python train.py --hidden_size=192 --head_dim=32 --norm_eps=1e-05 --attn_scale=0.177 --bias="none" --init_std_down=0.00284 --beta1=0.9 --train_tokens=436700000
MLP neurons of a small language model. Each row is named by its layer, matrix (up: input weights) and neuron, and shows model dimensions 16-111. Each number is 50 + 15 x the weight over its row's rms, rounded and kept within 0 to 99.
Before each neuron's rows, "fires in" lists the words (lower case) most often at its 100 highest values on Wikipedia text that the model never trained on.

fires in: "season", "tamil", "liga", "including", "vincent"
L2.up182:70 76 42 58 55 36 37 32 74 70 44 55 55 50 15 28 48 67 61 43 00 47 64 55 41 62 46 31 31 38 58 69 39 56 39 36 34 44 71 51 62 34 53 54 51 51 31 34 55 57 67 30 46 39 50 66 56 42 52 31 34 53 59 43 81 44 22 30 55 66 52 54 32 62 67 48 33 32 35 34 69 41 52 41 43 52 68 70 60 58 50 61 53 67 78 57

fires in: "february", "in", "fij", "s", "example"
L5.up477:46 46 75 44 60 67 38 44 49 75 52 73 26 49 39 56 71 61 35 55 64 60 50 56 52 55 60 36 43 21 58 49 37 71 72 76 81 61 49 46 60 28 99 50 50 41 52 48 55 41 44 36 55 51 54 71 23 49 54 54 55 52 45 29 34 40 77 50 42 45 33 30 50 34 43 19 86 37 52 51 51 49 52 41 50 38 54 30 62 48 37 30 50 51 30 43

fires in: "no", "12", "22", "11", "one"
L2.up91:59 47 31 32 60 54 53 58 35 57 23 66 60 61 58 42 40 31 43 69 64 42 28 43 32 54 41 33 43 26 42 62 57 56 50 31 47 51 42 54 42 68 29 28 54 47 36 55 29 59 68 66 32 52 67 70 48 44 44 95 70 36 38 59 39 25 36 42 54 62 67 49 38 62 96 70 86 49 38 47 40 48 46 72 45 50 38 44 47 59 39 32 33 61 54 54

fires in: "number", "feature", "games", "production", "performance", "featuring"
L2.up395:37 43 54 43 63 67 34 64 86 58 55 41 20 38 60 33 57 74 29 29 68 32 63 38 35 54 62 49 43 38 36 66 30 50 33 50 41 54 40 45 32 42 50 21 46 39 56 45 48 64 38 50 46 44 64 66 48 55 48 56 79 63 69 34 51 45 42 79 45 71 39 49 27 46 53 38 56 47 42 84 67 36 59 61 28 43 56 62 54 35 35 74 53 67 32 46

fires in: "government", "area", "team", "group", "division"
L7.up139:34 64 38 74 44 40 33 39 49 61 72 37 36 56 28 51 22 50 29 25 51 43 30 41 52 40 67 55 55 49 37 51 54 49 52 63 61 42 58 18 19 37 51 18 55 44 21 67 31 61 51 36 75 56 62 59 44 61 67 60 64 47 30 34 42 48 41 41 43 45 52 63 13 43 51 27 32 56 42 46 38 25 66 36 46 43 28 45 64 30 51 37 43 60 89 35

fires in: "london", "michael", "pakistan", "mike", "william", "king"
L8.up355:11 41 50 45 26 58 43 49 58 84 25 70 32 57 55 68 64 44 38 54 62 53 34 50 74 49 55 55 50 48 53 64 14 36 55 47 68 58 40 22 50 21 32 42 91 42 32 63 36 66 31 53 64 62 56 64 41 42 72 51 59 32 41 49 58 36 26 47 57 34 80 28 48 51 37 40 57 33 94 60 18 28 59 74 46 53 53 46 38 32 44 43 65 35 81 37

fires in: "march", "no", "get", "finland", "max"
L2.up73:61 70 53 68 44 87 58 43 79 48 42 34 45 42 30 32 40 66 44 60 37 25 60 27 36 52 62 57 41 38 53 43 54 53 32 25 47 50 36 53 41 69 60 52 57 59 04 35 47 42 50 85 58 36 44 95 62 40 65 54 45 48 47 57 41 44 44 40 70 34 47 62 26 35 37 72 56 48 33 54 45 53 41 63 38 54 49 47 43 41 65 54 49 49 48 55

fires in: "for", "my"
L11.up435:43 55 50 49 54 48 48 52 23 34 46 82 32 40 67 38 75 55 41 51 36 73 44 38 27 44 44 42 75 21 44 53 45 71 45 77 35 50 44 71 46 62 60 28 10 42 72 57 00 23 63 13 33 51 46 50 59 35 50 58 46 36 46 20 30 38 32 50 62 60 33 19 58 57 70 52 46 69 47 41 72 50 63 68 36 46 42 81 39 22 59 19 47 52 63 49

fires in: "railroad", "north", "service", "railway", "rail", "aircraft"
L2.up191:64 67 70 52 32 61 80 32 46 51 38 45 38 68 64 16 50 61 49 65 73 31 55 46 54 36 62 55 47 59 43 56 68 91 58 73 54 55 70 24 56 77 41 41 66 45 00 48 30 38 59 51 67 57 35 57 81 59 41 40 86 37 48 25 34 20 28 37 62 54 63 47 28 47 30 46 46 43 46 52 21 65 49 49 44 48 60 42 45 71 59 48 43 46 44 46

fires in: "america", "vocals", "records", "songs", "spanish"
L5.up445:46 51 61 57 52 69 57 41 47 70 74 62 44 50 67 45 30 25 23 37 66 36 35 53 38 48 38 51 39 72 44 59 44 58 54 49 47 37 86 65 40 51 15 35 43 36 77 88 56 59 53 48 47 49 43 55 44 42 38 51 36 58 20 54 42 37 48 44 74 74 63 54 41 63 84 18 36 51 76 69 40 61 53 75 52 54 40 60 56 50 33 31 35 45 56 50

fires in: "on", "has", "can", "does", "did"
L10.up347:55 47 47 63 44 44 44 31 58 32 47 48 52 51 67 47 71 44 47 62 27 57 75 32 32 51 53 76 65 39 67 46 22 40 31 81 37 79 60 51 49 47 51 51 47 56 20 27 55 58 59 42 52 70 27 60 54 47 48 70 40 63 65 37 56 44 41 49 27 41 32 25 59 22 28 49 39 51 55 32 61 55 50 54 35 26 55 85 57 30 38 45 47 40 45 41

fires in: "been", "july", "number", "soup", "bible", "possible"
L4.up495:53 57 58 42 68 57 51 66 39 52 69 47 39 43 41 24 44 48 50 61 65 47 39 51 55 44 68 33 05 63 42 44 49 37 46 67 40 49 92 42 55 43 31 29 36 40 54 55 47 74 70 51 59 44 66 73 41 53 41 54 33 55 31 50 44 47 57 20 83 61 69 27 17 66 46 48 31 63 44 53 53 50 47 49 47 49 64 46 70 41 47 48 53 56 35 73

fires in: "history", "india", "killed", "born", "authority", "pakistan"
L4.up122:53 27 53 44 41 79 54 66 58 62 74 44 63 34 29 62 53 16 50 54 40 43 40 56 38 53 56 32 12 61 46 30 69 55 35 61 33 42 61 52 50 40 39 44 36 39 61 58 58 68 69 44 39 45 55 57 45 41 42 35 60 44 35 64 62 26 43 43 54 63 82 41 41 48 78 34 58 34 76 36 55 52 28 38 58 69 49 60 60 67 44 51 57 44 18 74